config = dict(
    positions='rope',
    rope_fraction=0.5,
    optimizer='muon',
    learning_rate=0.00486,
    lr_mult_o=2.0,
    lr_mult_down=0.7,
    beta1=0.9,
    max_grad_norm=0.5,
    batch_tokens=[8192, 16384, 32768],
    train_tokens=175400000,
)
MLP neurons of a small language model. Each row is named by its layer, matrix (up: input weights) and neuron, and shows model dimensions 48-175. Each number is 128 + 24 x the weight over its row's rms, rounded and kept within 0 to 255. Numbers have three digits each.
After each neuron's rows, "fires in" lists the words (lower case) most often at its 100 highest values on Wikipedia text that the model never trained on. A number after a token or word is its count.

L2.up162:139098148117140173127125119088142152127105106163133157104120158168122143118150133080126128160150141164116196081072153115122146137124128124112167114168084123167090153119120132120090108174118166094119128120086109154130141153140176174120111096055149128151121100158100112134140107167154165101151127150109105185141118120084132088120121125119122168106127140141155124143091097150126097160131
fires in: "of" 92

L2.up634:135130144129120113107077118101085104098098127131128119123145127103129113148133139081133099121138111158097081151122130111123118082132121119137135136134111114168126127107120131161160127140203080131114132133138131143142178098145110146108108141123121125115118132138125125113124154161134168135142106154144155160103156125115115165105123153124139121120179142141104148105132129206141094159147
fires in: "in" 53, "of" 17, "new" 12, "from" 7

L2.up197:078130132146128111123114171134089092134129117140151153124122134138146124113092134131145167129152117131149134130130097129169143148118126079131123112120139140117139141100148098139143160100144109153144120136137144146098090138161123132150156169090089148128115146134116094120114160111099121063139126139112135150125122105146125153129143141099106131108165139111179119103120112099106087127093
fires in: "to" 38, "in" 14, "until" 7, "so" 7, "on" 7, "and" 7

L2.up271:107103142145088155130137130118139150167123125103118089102152168078134143094125123148120185131114106116104098173136107114158123130130162157092161139147105112129152149132133146144168074131148125133175112128113122182123124152113097117135110133117109123121117104120088106139098191094085175138107137121127152133150122111094140144156159128160158111129151120141101140105150114156109129150115
fires in: "from" 45, "at" 24, "for" 7, "to" 5

L2.up306:139146121099149120068123114128129153123141130090138089120098145130119145134113121151143116120120127178108124088105098105125102132082151134155127114161145153113117148106166134106174163119119111129092137111123129110139164099162106168120141123123154040140145124131161109133135108086120142143137178112130131137147157123135119156156135153136082177151129127170136092164140114139136115113079
fires in: "took" 15, "taking" 9, "released" 8, "as" 8, "her" 7, "on" 6

L2.up365:129130091138186135135118117097154156128111129114171164127145112144158117098082115127103071126139138091142130148165159149114085117140119133145118125109077124127104126119123138076141176118108082170119141094189137090156128132113144154113122130134162107145107087123142092107131120151153109108150107194107144113081148142155106150120143116152110113131123163125124112100113138138132131130084
fires in: "of" 30, "as" 15, "named" 9, "and" 6, "ranked" 4, "to" 4

L2.up680:173183098151101125166155151131160147144115130122117109148156115135079134087145151113099146150104139124115169139122138148122150105118116179125167132154094137174130101117133100119161138138167108132130101098135124104135121121165153116105109100111117153157157077130125088119114099169150115148130104092141121088126141104103141142100168107160102108164153117118120131079126122113103097104150
fires in: "as" 18, "age" 11, "number" 8, "for" 8, "total" 5

L2.up581:154109134131139157100132117105120152092131144105110123104121151091142125147111145101111130143144160115142151151136132063169138108128112132130085085093150141134102132117140124144112151145121151125136099182106133119112117167136160109119150149104138166102093132152129131108116125127120142120103125127178135066122119188106112130097102126207132137173142149140102137135117161122130112108114
fires in: "on" 75, "city" 4

L2.up122:112101128126134155144165114125127137192107151105078133136072114103127115113164168138139128132139125144189195164100125123119123084150171163136102130105135125111101153106115138130168096135137126141142160120157092124114160137141112129099138111148120139189139139109110088125149134107141099128113147138115111152130143135122123141145159086126096112097132102136141123105123132113109097147141
fires in: "is" 23, "by" 11, "are" 9, "as" 8, "not" 4

L2.up668:143100099144127148161122127141111138112085095111115087144105119085114122120090145069123094144113145127134180116166152132136116118134139116121130159152091088139129129129150115153120182124127135197133156141118108133132139100101194120133132121134135167163088124152102121133138123125128151111129140119143099110118104122165128151133157109119080144115109174108109078110097145138160130147123
fires in: "with" 49, "of" 15, "team" 5, "to" 5, "at" 4, "following" 4

L2.up207:107106101108152097112104109147140092119140095131130127089135089101104110140085113148106170124151134146158145120132131116158134095103100102159121135146148128127071166070119119130176075127103156098094153159116126140144149076162127121169119081145121086153123098126144105110150123119126145118119119132135110146155110136152120104116100154140145133164120120157160143116134176126108138087100
fires in: "july" 13, "january" 11, "october" 9, "december" 8, "may" 6, "march" 6

L3.up469:158145118156121151124180086136165152132153121127125124187162134111122137112165146123108130167121097145112131167099077120132078091109112115108139131095094160139141135108116115147129105133111133161175098098148132102107178106107146160140158123106103123116103096135128114127144105111147138119116151124098134082130150133107112164091121127170138143094132133154108160130134152145148114131108
fires in: "of" 49, "in" 20, "from" 16, "to" 4

L2.up64:115153105087128094099103141123130133162126119153171129078130126154115148103152092112131123139135166140115090148106131115140100124134134118123138126117129115099143157120129130116077091105072093125158160159089121160094133146145133135124166076132150152118119109150147128107134125162173127102122173099127142110106152121117108134101142099127089127133156141129163121174100143146111120184129
fires in: "november" 23, "october" 10, "august" 10, "september" 7, "incumbent" 6, "february" 4

L3.up614:080122125122086119150103163143117119135125061125185109111137126107097150124154118122122122183180132136087165092117124100137081118083176102173089143135115118123140112116124127140132171100135139070152145110090170135142156125160134103116145099157148121145163134147120101116137139140127170125105132119110131165179132125146120133133119111133102150081118108113149106086126102101124108168167
fires in: "for" 71, "of" 9

L2.up660:128088146123108144141144106157143104111103114088136071115156159109158139134122148138124140184167163138127121184107120108150093121144139124169135119122118123091128161140090128116174096131161088153131118147086164164104129159127153148145123127113144134123147153122129125136149149099131157107101125125151069148111135138078059109163149117129108135120136097146129158109110110149099138115138
fires in: "also" 25, "then" 8, "have" 8, "has" 8, "later" 7, "eventually" 4

L2.up300:123111127104137106165123137102146145103126144089183097141133134142148140123122127147162124096130156119181109135129115161106126088106141098142109144110176108106118110154119114109159177123098120173101167090106108131143089158151158117109168128129152101156115119119117104128092125124170106100125114125095092099105091154133103182113114093166086111129105124099130128135149108095105100112086
fires in: "to" 25, "following" 13, "despite" 8, "of" 6, "by" 5

L2.up353:071131118148164158070140149163124116140138138148096150164173113116127128111103131161110160161166140121088143148151173113126144113142095152120099136155107101105114119087166132152134151151079139086134161157164119147126122133141169141149113133157130107112120102142149158092107082108115147096162111107098103124140091104143170148114137082161104121115121154140158112140150095132111171152078
fires in: "to" 33, "by" 28, "that" 8, "former" 5

L2.up97:149128145134138083098085135132072090189173099149110125113174171117117118152091126126134134153119110133141143150110106070171139110105146116132100082153093132152097171164139173158162107120149144150103148153107088156113134111137107142146159098109090128102097124129138153157103144150147155159132099133102146126147094105097163121135096160161114162125163104122130137106073097110121107127119
fires in: "at" 45, "guillemin" 8, "guizhou" 7

L2.up226:100139118132196119104115108114103087148088103100119108137150127137112142144080105095126140125115173149152113115148089128163129127117145093123112055088127139149092129126145131122143130102134126102086109143119116130163095138106113171126141118142151133125101144110197097131111090127085112152128120161127135076166133146154119133111129151138178096140130157122125111133133120109138118118131
fires in: "and" 23, "that" 19, "career" 10, "time" 6, "this" 4

L3.up384:112130118096165121110119097075108143110108122108117154133095127122126096091104130142130129156117132138111129126169180170106126114147192122116173191129090106124129125144144109133133128082179093145159110065115134070114152155139155109090109136099157116108096149144119105095092179128158154141104109099187117137127105152105135101157130145146090175124118092152116117131094093102155178195122
fires in: "was" 32, "took" 7, "received" 7, "became" 6, "made" 6, "existed" 5

L3.up474:133127117141191176147154135124155097126063158114143114144134151141133143129134129078153123136185133122125116151097141127135138096125120109114101138102114146137134151116116120119133125124093140152091111124092123081116135111113164150143115135137122110151112123159126142160142110084104130157095115136131132144146158130078127181102164140148119128117147099102123122134115147141148089136127
fires in: "and" 39, "of" 24, "or" 10, "he" 6, "the" 5

L2.up763:077137134121120163110160127148164134128076109164165113134131176096146128154075145169108151119158123157096104139158134157155101131130083147144106190132148158160141136119109097162123138156131159143120157105170099150157149139123101139114080125115135123106144080116115121170086149076148142117152116106118137096125132117103150160144116145160101149096113137150149121122114106152112128149130
fires in: "of" 51, "from" 12, "s" 10, "to" 9, "donated" 5, "named" 4

L3.up579:079121099102101112105114091099082174090109137160135141125143135103138146127145103154168155112138101111142128175114142135133125136109125104102128165104123120112149166144115166187111107168121124126162170126124189107157124144113135142144121126117130137126167064093134146096162138139171106091124138137142134150114104107118118132053104145141121095106144116156137142142150142139180118112098
fires in: "not" 33, "to" 24, "t" 5

L2.up674:135131159133162120109147138088144114132130146139185117151106127155138118120140126122115127136137120126118117104117115131113128172132110158132159132138116172094172147098117107117130153171097109127083121132133150066169104140141109099161103149146129117126090115140091131096102097125131126118120172089136130094146091126153122148120131108155138108148142118135139141193156108145171100169102
fires in: "to" 68

L2.up618:144108121118151092151137111152134065136143112157088109124084166118167157157104124101117140104127126174132167116141125115155080150129129129129098106125182144122137119091102170107085137144121121138077090122113143111112129134088114183137165147188147100163159153162099136140101150105102123153135093111135161116154142111150121144105107134109161134180133149121176153162117168132135103131103
fires in: "as" 67

L2.up159:096118117168152122117156126148117120113071114121163142160129144097151130149151116128163129083122160169114165136133145140094095139132107129149115113114153120088123100147145138133135139129081129140125134145089125116072137155158120104105055113148124102113109082143116146121110123121097110163142156161107189111131140151123086150115104118171156116165115151111165122125098121089147132143147
fires in: "of" 25, "many" 10, "these" 9, "personal" 8, "an" 7, "this" 6

L2.up13:123139109089131087099132123159149120120123123144129116172125102126138108130165163150134125135152097170103083139122098125081097126131103153156151113140121120136139084128157122150167121098107113148148136147114119102133137077139105135105136098151111072100114167101153110119139091136088138109089134107128140140124175142144123088106115128112148160072155126131119110117112216148090079139136
fires in: "january" 10, "august" 9, "november" 9, "october" 8, "may" 8, "march" 8

L2.up514:152102114137144118125102166073114133166108111087111130088110126150127143132119094116129130137094100146118132112159107109137150102099117104119086132154139121146140126148131146151094070090140145122122113145165107092132135115141123178139122149119123110137128117118154111160153107100156075135133114131145129099128175137158102105135154101160181128145120115129120095135100103116100163128121
fires in: "to" 26, "in" 22, "and" 16, "at" 6, "career" 4, "for" 4

L2.up260:126102129149090111156142126086112108128150127143121116134139112100128141118148093155112147149152139148075107165150133128161125144112145128157161100150196099149101124138090197113119127147112139139115121136090120135113175145151088145128141102123119096130123120082164096121148172117151101134078148140133145137151164107120087168168097103088132107104132157153122101188133087147090120155131
fires in: "is" 30, "was" 18, "born" 10, "has" 6, "written" 4

L3.up619:134134137117131110136097130119157085099138065106126122133113108150136115115119130148096149102087127123154122137098113105145140132145151128116133107134119156124138121169157151137094102121101105118151160159126105152161085148113142089098163148097140125123078136120137154139135136133149117153088101113082104118144122110146113151093144118160087125101124100181140155133111162141106101121149
fires in: "to" 23, "of" 10, "until" 10, "n" 5, "there" 4, "can" 4

L2.up739:128114138136075125132127106113108125088150116105123129132162165140119133165149112143105143155113110132099111114086137138101149167123182121134153086135095095107116160086065113146152103171149125118105095079097122121122129156102119131132163112161119116123159138132108092125158143113166102133113135102123147132155146090097118110113133109129109138146146119112124112149106142145159145146153
fires in: "been" 24, "was" 11, "is" 7, "have" 7, "has" 6

L2.up562:179088160122146150128102159143125127108098116112146142121148092104112104155104149109111116093187135124117088156174088174150121099106113124116130122176148135141148143108115093175122110129169136128099138084123147091132124133118128096144113156105139099093104126143155127097135109126131117121151134124131137110111136124148116135095140128138116109125133167105104089142124112134150118136145
fires in: "in" 36, "the" 21, "donovan" 8

L2.up242:151132115106125152169127103128133115138106103109106108117121100117084159114111118106140122124160117084114095112132134171119132121130146143123081080100093086119126146147110144100097121121139134154118150149161118137102138118142082129147115168142167098093120135127137079124151087137102101163127174174134117108138130109155113143143166124136173154121120110142126133118121143101164099142102
fires in: "the" 70, "and" 7, "1906" 4

L2.up73:082131121153144142167118103137140085152085132140148179166128125131121131149114140146170089126166114110127150097120093123124097128123167081121097111082159147093099135149132139167109112136110120152114124080117113160137105148141152115123155093100125166150128137151151153138111131097144132097127113130137127124077093119119085149087134137153067135152115084117086113099109096125122108103114
fires in: "and" 74, "to" 20

L3.up327:163102112142139136114150102132165100089155127117113126145107105090138122128176165141113110098138105133107081142124156168124134136132134110102039113133148118107144113134128147162128095107152107119100151135120128105142113103134103093136125180144144106119127166139101128133127127149105120153127141146124166083193161143182119153108131124127098103135173090104144117081111161105129147176111
fires in: "where" 39, "when" 20, "before" 8, "as" 8, "how" 6, "after" 6

L2.up35:130162105108130150166167040108136118131107126136145086105114112163113143108112104115115110113098122140120136164126144144134116134120112128117144127121086139119095147169126178094148168125124179165147130106123134152158125155137109133071152097142112103142072149119135114141158117103145060170131140115117118140110147132139144160134114140164144116146107153156121104128113134104119118141071
fires in: "of" 49, "to" 13, "the" 11, "and" 10, "on" 4

L3.up309:133140128106104152173135150091117128116130170135102129130093139122157147112095133080126168127150146160121165083108163108166102074122120119180155116145128164156118121112135103090111111164101122132129137122114081141125145108116149110164123134116149151147092130148100093158114115134113119081125106174146094129118173124133131183136114160133086151130114130172147113074152121082102092133092
fires in: "on" 47, "due" 15, "along" 4

L2.up509:132129118116087076154099123146160128091097149164123095129156143124125113138118136086106138096123144130113123078157131143159112112164115163147121141124115148118135130115169161141105129100147141177099104109137136113147114076166146134185135114150105162145139140152136165155123110162110130118108106116144128104108091152208160152116183110156100138109117145103098115134132167078127155157155
fires in: "with" 59, "have" 14, "has" 12, "had" 7

L2.up671:104142130139117150118164110146141126132104106103161124097104117132138128152145140107085122138085160166169086177120169118113114128141151126133095090106117127081114173121116114186102176146120167163088121137093146093161122096184132140108156124119118112144125173133127112105102112139124117149129160151103145094120133147147156134130110152150131099158119160138095104150172135122127121109066
fires in: "that" 36, "this" 12, "end" 6, "to" 6, "which" 4

L3.up588:124144084156130150116123153138112114162116069164136105136078165075128131133156126142106136112173101100117154149113169129121114133165128126096095145096118127085138093152129115176107144122103115124139119101143122136138117167155136181092131113128098089153115126160122159118124120131125173163148127148147123124096141091081098111119098155119134094118134111137156100132094063163089111119121
fires in: "of" 30, "at" 30, "by" 8, "alexandros" 4, "to" 4

L2.up406:073136120158167139136138132122176143137149130097138148141140129094117109157109099136130106118093145175153102161159132156124106125104169112168091146121123152154114130052104109153135103129134112170105155077107134136106124165096114122152102147094102163148141093098136132118080097116130141113121133145088109143119103118164136178121100107159167146099131109108124083145106113136110134126143
fires in: "to" 26, "of" 13, "in" 9, "with" 9, "published" 5, "including" 5

L2.up480:136120107147154125180140121113123110143128118079086140140132154136094184145123102138153144156139125137147131149101152125096129121129090115116152127145121141141149177117142144109064124091091102167169158121118091122107127068130107143125119124122124114171162117155118127138078132156130108127125127153157121183098132193105122153138125120129120131154121060099115137093107161122102140097081
fires in: "of" 42, "s" 5, "first" 5, "19th" 4

L2.up318:160124119129129082129147109136114175138137118095124127122072131137100096142109153154142138116119108099139112161152176113112118144131140116143124106160141090114080170111119129176129105148144136136125134097113112151139143140153153107108102108111131081106159097138133120101138105150146102083102104136163068126127124133150123136120123140155124129146113145142121094110130181085139111115142
fires in: "to" 14, "would" 9, "player" 9, "can" 8, "art" 7, "could" 5

L3.up662:147128140171154132137154128146138101145061133092106131134132110124161171132161083113144128139173156117080153123131143106120119122105113131182152130129121119073108146130169103105131112139136093147137181130118137097113146119122129133122149117141178104136147099088130132134087126112124133145137169141156066109136132137081095125130124067107090143142151176098100133153125138116146144150138
fires in: "was" 25, "not" 20, "is" 7, "also" 5, "were" 4

L3.up734:162149166151131157126135087140113125116102090105087108128128135115154160187125119109124116122120096122161080176142144106096094088123120118132123152102114182123101168127075115144138135167115107104130142111125112128126163154148124120120148114096115132154156102107150105140123090118133146127131127119149115164111122098121127146114162160097086129116159174150141090166114121108105093122138
fires in: "at" 33, "of" 27, "in" 11, "from" 9

L2.up454:146099079141133165104149102129120121111102100097141129113120106130095130087112109110107157095091136134101122161123150168132139120136097106131113123130154145145109143133141147155147174168101170179107136128141138155147159155115129109089102121190126094138133153146139119123108148132115109104118175134123169124126149107137149143187141139144123129111081130114142107148096154155087103120107
fires in: "s" 30, "the" 17, "two" 6, "three" 6, "mixed" 5

L2.up266:103118137130099145135106130149163115093113182113138140154123117109091173163123117145157145121112148138114122116153087137121161121133142136130114114114118124128130130084148120148142108176132133126103125138140142142150071137105156112180134109099117090112129085169139095113176127085164094118093122091133119101110063129091159157071104117119109147160121155108154114128133118105162147120118
fires in: "in" 82, "institute" 4

L2.up679:139140145148153136125129118131135129143128125158112091180123167128102123141152131153091153171143147124144104121113123144161107084050148131112120118090140104127086110116158137101147092129122130157160099127157136128148112148091153177146054168130119157102141133137163126147146123175133184112115141112146182094116104148144153122148138109121088113104116147086142138107150118102146147117103
fires in: "for" 21, "as" 13, "us" 7, "3" 6, "attacks" 6, "2009" 5

L3.up580:118144125114155168143088104120150099118154139173159136105146149078170151155121118131109137130146116098094162146102101134088130112121147133112132143137088156102106123118145110124120112123144187124110141133088079107170079133147163121163122151044111118126138114150127117132127123107142179138146143121132153141126128098112113117135137119145166172099143157087122142144117108100132131152116
fires in: "of" 41, "the" 12, "time" 9, "year" 5, "to" 5

L3.up461:120124102147088116122086094118136121085117119131138127121190144150106133152088116106099140133078135122105104126106113172114116132164167155132142107113083088126125144111133163140126128132115197143114129131140135167167110138081127138125173141143092135094096176143130117118169130134193149143105079134161161128145131141128111156153138155112120123114102113160127154110092110133111116140133
fires in: "had" 38, "with" 14, "has" 14, "have" 7, "having" 5

L3.up373:155139113099120129131113122135152132125098101140085099160103198108170119147155143106140142155174140154129090112164117118140113128101133159141084162100123168152142130123099123136175099127135182175105138115153098121142132178122125183145115137148098136152116074145151135119103094136096105101107150040106145111122119120143142147152110135141140101137119150158122146083108126089138123123142
fires in: "by" 37, "to" 13

L3.up668:113136123111111168155141131072104099115084125133120110141111127157156121133109127106085136111154143154117100146164170131134101110117133104141097139113165129166131131169108148145144122180129114157172098171127139173110156121099140111139123112165123158158118099138123101148068175127149110136101104111101133146093141106110135156157111083143081180155134153152093079197137124102107134104129
fires in: "of" 39, "from" 9, "s" 8

L2.up529:140146094123088110164153141112082113131064141107150103108154101149114141149103075105145163129099174181155119127115064104117092122129168106108118097133129107114121121113123146090100125141106182199120122129119153080147163149142155153069136095143139115126146140132118132124137123128145144128118152140100135130154156149108098122163121125125108143136107170061148095152113133100155111142138
fires in: "of" 15, "more" 9, "however" 8, "west" 7, "less" 6, "warped" 6

L3.up286:112097077125145154111156102077142116164124163146151125141130140087137115101129101127127140131136089098177119176129116088111137062160085148112123105106136139114101180144099113105162119093108090096155093122137134151139113107123163051157145112138161119160108131104141126143134158139139119138106119142175125097115132113149130142099114121115143140107112144147116098103071117124168138148099
fires in: "not" 40, "also" 8, "t" 5, "and" 5, "always" 4

L2.up108:132175136147154143135119114140101086173115140130119082129147141122139111127132141129110133130141148122133135116140161125127109109112136165173119113110115110121072129103122141102124125088135095143096131109087103135103130106152138166163105140138116138121128161112108121139117164181104135142105102110137132146063157146135117145140181154139168152099155108150114097116142156159162093136154
fires in: "his" 17, "from" 16, "of" 14, "march" 8, "both" 5, "early" 4

L2.up296:120127136102116159108121172149143114153110150127124144117153132106086176139109151088140141174165125127127107157130102111184084138103109141146141115147122102129139154135116097089127105088156122149135131129118122100118183099152101151191182146129119093081116119153144084138168115113134137103134078100143123153126117139104128140121111136092107123145109110153164134066131090165117123148124
fires in: "of" 43, "you" 4, "rza" 4

L3.up747:125120143148119136090115144069098117158094066159121118154115168095093114123150105137146154162173111170117121103169126150070138149142145124116094149110119143124126144076120143122166179152144108120123113158136118160132155152149161122124120138165131144150121125160126142136073143122135153136119088105132141165142104078138112155128111157126123134135135127133106148117092129123135122151163
fires in: "by" 14, "darko" 11, "to" 10, "environmental" 7, "aryan" 5, "for" 5

L2.up573:116099109123114151141111149144107139130123119150115113184101163109172171106130120104127140098107101152108163164087163165124111144113147124088153128123159126091128126144129133148110137139126185139121142091121128153135123103160082133101114127138131073182110114152090129148144157098119111128142137162119139134138153144143163125171133149133155083109128126101128127120092149128070141137079
fires in: "the" 32, "for" 27, "southend" 6, "2nd" 4, "with" 4

L3.up74:123100182075072133152133102103119105118093128109125123137140090137141132111120132177088107120115149155149124079135126107146129154143139121125096160129128124122152101113160148122127136172137135121107174147116130074115118144108110091109163139167140117137150099136145123132132167132160083137132098091138124113163115144148176139119106092178089140118127093121146106144133139132102143131130
fires in: "was" 16, "been" 14, "considered" 9, "being" 7, "were" 7, "is" 5

L2.up199:097127147126133158133136147153126105078086101117103122100114198126111146141117134164116151127143160095099172117149104115166094074168136093095143124095140177139136175118119127117105111149103126139157140136169142144129171127140129120142127108158114140141092120107127097128077115156159138124131119115120110142108138152106099152133118117080080135105134099150106107136091132124155129095112
fires in: "of" 92, "from" 4

L2.up431:102114106135134152142124135137079163129158123108126159149084128075164129151112131149149118110092051143171093158181140171147109109119129130132125174116102098160148121106174119135122142149133096179140104102111154110125142128135135092129102101143082129097104156098123109133128129119116097103165119107166122136114142193119173115147160177129064139127124130099152109131093144123084148168101
fires in: "made" 21, "received" 11, "wrote" 10, "returned" 8, "gained" 4

L2.up289:121133109136162179107107134119124111118084089137087148146169106140111147123071124111159095108168116124114097111162139143133126112064119133151107109125127118170120111147123128124195125141129146132065149099107106140103119103126112107136147106112105153157111140134157129118139117127122118143110084159151170095096159122119141164117092125127107137150106130113155094136082126130152101128143
fires in: "to" 29, "and" 27, "the" 14, "a" 8, "of" 6, "his" 4

L3.up630:160130155148098132160147153085144130129116109143153114088117123140138113117107172107066160116131145129129125117160093132128105109123130051083149130107129097081115128133151108151155170083159115148114121119125144086111121138150123137148120141130128177134095144130121167154098155156165159087163108126141114120140120144139085154181130130108121109164118125120153125091139119111121139153166
fires in: "for" 41, "of" 23, "heat" 4

L2.up308:131118103090070097121145127128115142115171122138083083155141134147106115150089140119116152135121145122110146098144116098095109116113113118128103112132128160124138135131128119123125126150109146158163140141132113126151172132148113145154196157131136125126077081137121194123118140112113126127106112095121122111107107118080180189135148157084157134124142139139187155124153147155161104163065
fires in: "at" 66, "near" 5

L3.up188:144109125142123108086110119111109131111124090120139156154088105105142098125109148147147150111138181137114128078137137153124141111131154117076167154127138131113109163145157148136082133125113172104135066125143136126129074108158125187125148122114138131111161123137134146102176130111174144100198138147133094120164101142142129128113101160106149137146129147134145143142149112102153120141129
fires in: "as" 26, "was" 8, "of" 7, "at" 5, "average" 5

L2.up10:119119097139125164140125087131146118098133100140148100095151148079141098113114090102117113145089138148101078098158179167111196133166105112094163116136127126130153128155166111096113156162118163166139148139128132137099147149139143111136122104111148129104143031088111160140155137136121148111178120095097144133130092127112093134172105122112113133151144163154132142112103125122146095114163
fires in: "two" 26, "three" 20, "four" 11, "five" 8, "of" 5, "sixteen" 4

L3.up726:137150160143134130140113131122103154081109144113112101150110162129167098146111087123138145113143121138155085148140121133152107122115132083130116121122117131117117167139116165143168111121163126173148149146146129190144167100137157135094117134093096112173074121081124105125133171114121125124115126144148128098157133110115106113135117116100122136184148108106114141148089115144114099134135
fires in: "a" 45, "part" 10, "at" 7, "attended" 5

L3.up90:099148145122115140097127127105133141091108134156133131113134136111164068131119151106101131139130115139101180092140116185183127136119124151109132099129075164142122094122146129139109172128160097177112139111193101143115132171136139090167147140105131121138125134115154139075128118137132101120135102143141099100079138160112136156096111128158149157122102108125156183100137172151164099123149
fires in: "of" 34, "along" 14, "in" 10, "approximately" 4, "including" 4

L3.up741:147124119178120125137170115120119112130141135122112138160089120168157112069156120143115125093164127134152158113093133111103122150153140158137108143104116107116127152108165146170183115155126160165137136155102104144136092116138106163128141151093121118069104117097164111115083110147065114170160132148158086137131161146101136154168098111110136160135140109119120085148110139136085135135112
fires in: "than" 25, "over" 15, "to" 10, "of" 10, "as" 9, "that" 7

L2.up708:138129100143115153110103106092134104123093123125188115149079113133141139102118126132141100136149119118103141148077103103075123133121188145085135144120096114109106166090110124153137124125134158149148093127108107133154122112133125086145145155105123172112163119099167162113130087164126150166125164137143178131132146102095136117129128127128170137167088151122122149175137152153082126158139
fires in: "to" 40, "of" 19, "than" 7, "by" 5, "over" 4, "with" 4

L3.up184:120095161137122115138150086165116128121118142091113131129107167159138160125152132141144117148077108179101135134111165136146128174104122134113125139175096140116101158127116149118154150111138121135099132092193154118157131103152163119114126136064128117156115140118063088106149114060149078127156132140138106153176121140131099119108144103167111117151183119145162151115104125128150112126142
fires in: "as" 32, "also" 21, "or" 7, "not" 6, "a" 6, "only" 5

L2.up354:116134153078156156140094098149093132149091138057107087145128088141141152135108118160140135108171151136109122131143124120124090097127133150117133133156184097108159093089126140146138100160137109126170100117110128108158148084126118154159131138152148142068137126123126112116114135058160138147089133093120174118144127142115138150164142091138139113110147144156129124159173154114131129139118
fires in: "from" 27, "born" 12, "more" 5, "left" 4, "sold" 4, "an" 4

L2.up99:159112128108139129089136121144080142123100108124145094135129144074123128113123112146138125163125122136130110096162115096129113097151098181116160132161124132120138119174089171148167125149116123123132081093096106154137129125110096069132092106157117117125116127157067102116137141129149123113168117121130106161116112104142142133126167115134147151124174118192139152144120130114143103165114
fires in: "not" 38, "always" 6, "never" 4, "to" 4, "left" 4

L2.up257:122113142130168149128146118134138198118142139144159122104113125142089111092122140152168102145131121131154148125120160125104109125096142119136134126129068114136117159160102096141138146162138124138141128138125137161141138125127139083136151136135130130097121152140089170123143116119115140143125096105171164130082078111112129145138138211148125115122138117149112157126127162130136137099101
fires in: "to" 23, "the" 16, "all" 8, "involved" 4, "some" 4, "help" 4

L3.up439:127122125096156195137134110148109116120107116128126174108130175098131115085153123107144153109153126146111139174072161142181119096118080178139155108132088147130104158139150117092148123160085139149115138121136112141091126103137147119125109142092164169143110094124133174114113141120136099128116138146134127093166146120097135146144141118129104088136097140128122131104156116084103134142123
fires in: "this" 28, "these" 15, "other" 5, "later" 4, "three" 4

L3.up601:097098130128122117117119118117137146134116120154098152169141186092148138124104107124120140135152099145073133134123125188139103140113114154123146106125117119151146106085072117134132106137141124125120073132127140105145128154145113126136127172100140107135196096103160127152137114096113106141131152131109113137117167133158112076119122162203188123096122150140151167133140101140103100122138
fires in: "the" 52

L2.up22:104104106102121112138176126100146091103070126103115110117151127126132141111120084099111107097096128130138137129165167113103103114126155086131116139165133128095178118123124155102191155150135136146111126103119110149157113124101115132159105121131152129138083115102106134108155147087136139137114144154114117129138122119158150159110144084137130134132164166135109092130122143141131169172164
fires in: "from" 19, "of" 14, "with" 9, "to" 7, "was" 7, "very" 5

L2.up625:153140085128113137133134099175138098114147068165099123124081121150116146121122108123132092118134181136171103105124124119120144101128109081116112076116108141137096139130138129102104141140124170156099133156110131095098135150125117153085124137113137135176124136176117084083091114134102137154145094099126161151124135156119153160165118103115086152125126140073158121144142152093145123144146
fires in: "that" 51, "as" 16, "first" 8, "of" 4

L3.up85:101089121127108132145145080129143113126133111132139106162132108114141120116116145119091137165156133161098108170102086167132068144131130162145108067136120161135081143152174138126120114149147131129118156091105151126145174112107121198159157139109118165119153130131089083093141112162169118146096129123114144098186112131088145110107096055123085120146107117140132138162121117121160128160149
fires in: "is" 29, "not" 14, "was" 8, "has" 7, "be" 4, "have" 4

L2.up168:139119128137147119119112122130115094146095114118111120111147126080083172131076129150089166124150163138150154104157133074150099107126121123095104096141117146155119175157123117153120122141147116166131111151125133173126105133164133102145144159125121148115109104179118119150143168137108124111123108148171120144113146120111088135130136145135107156160122130182092111112138144143110094140127
fires in: "a" 31, "the" 21, "by" 7, "to" 6, "from" 5, "of" 4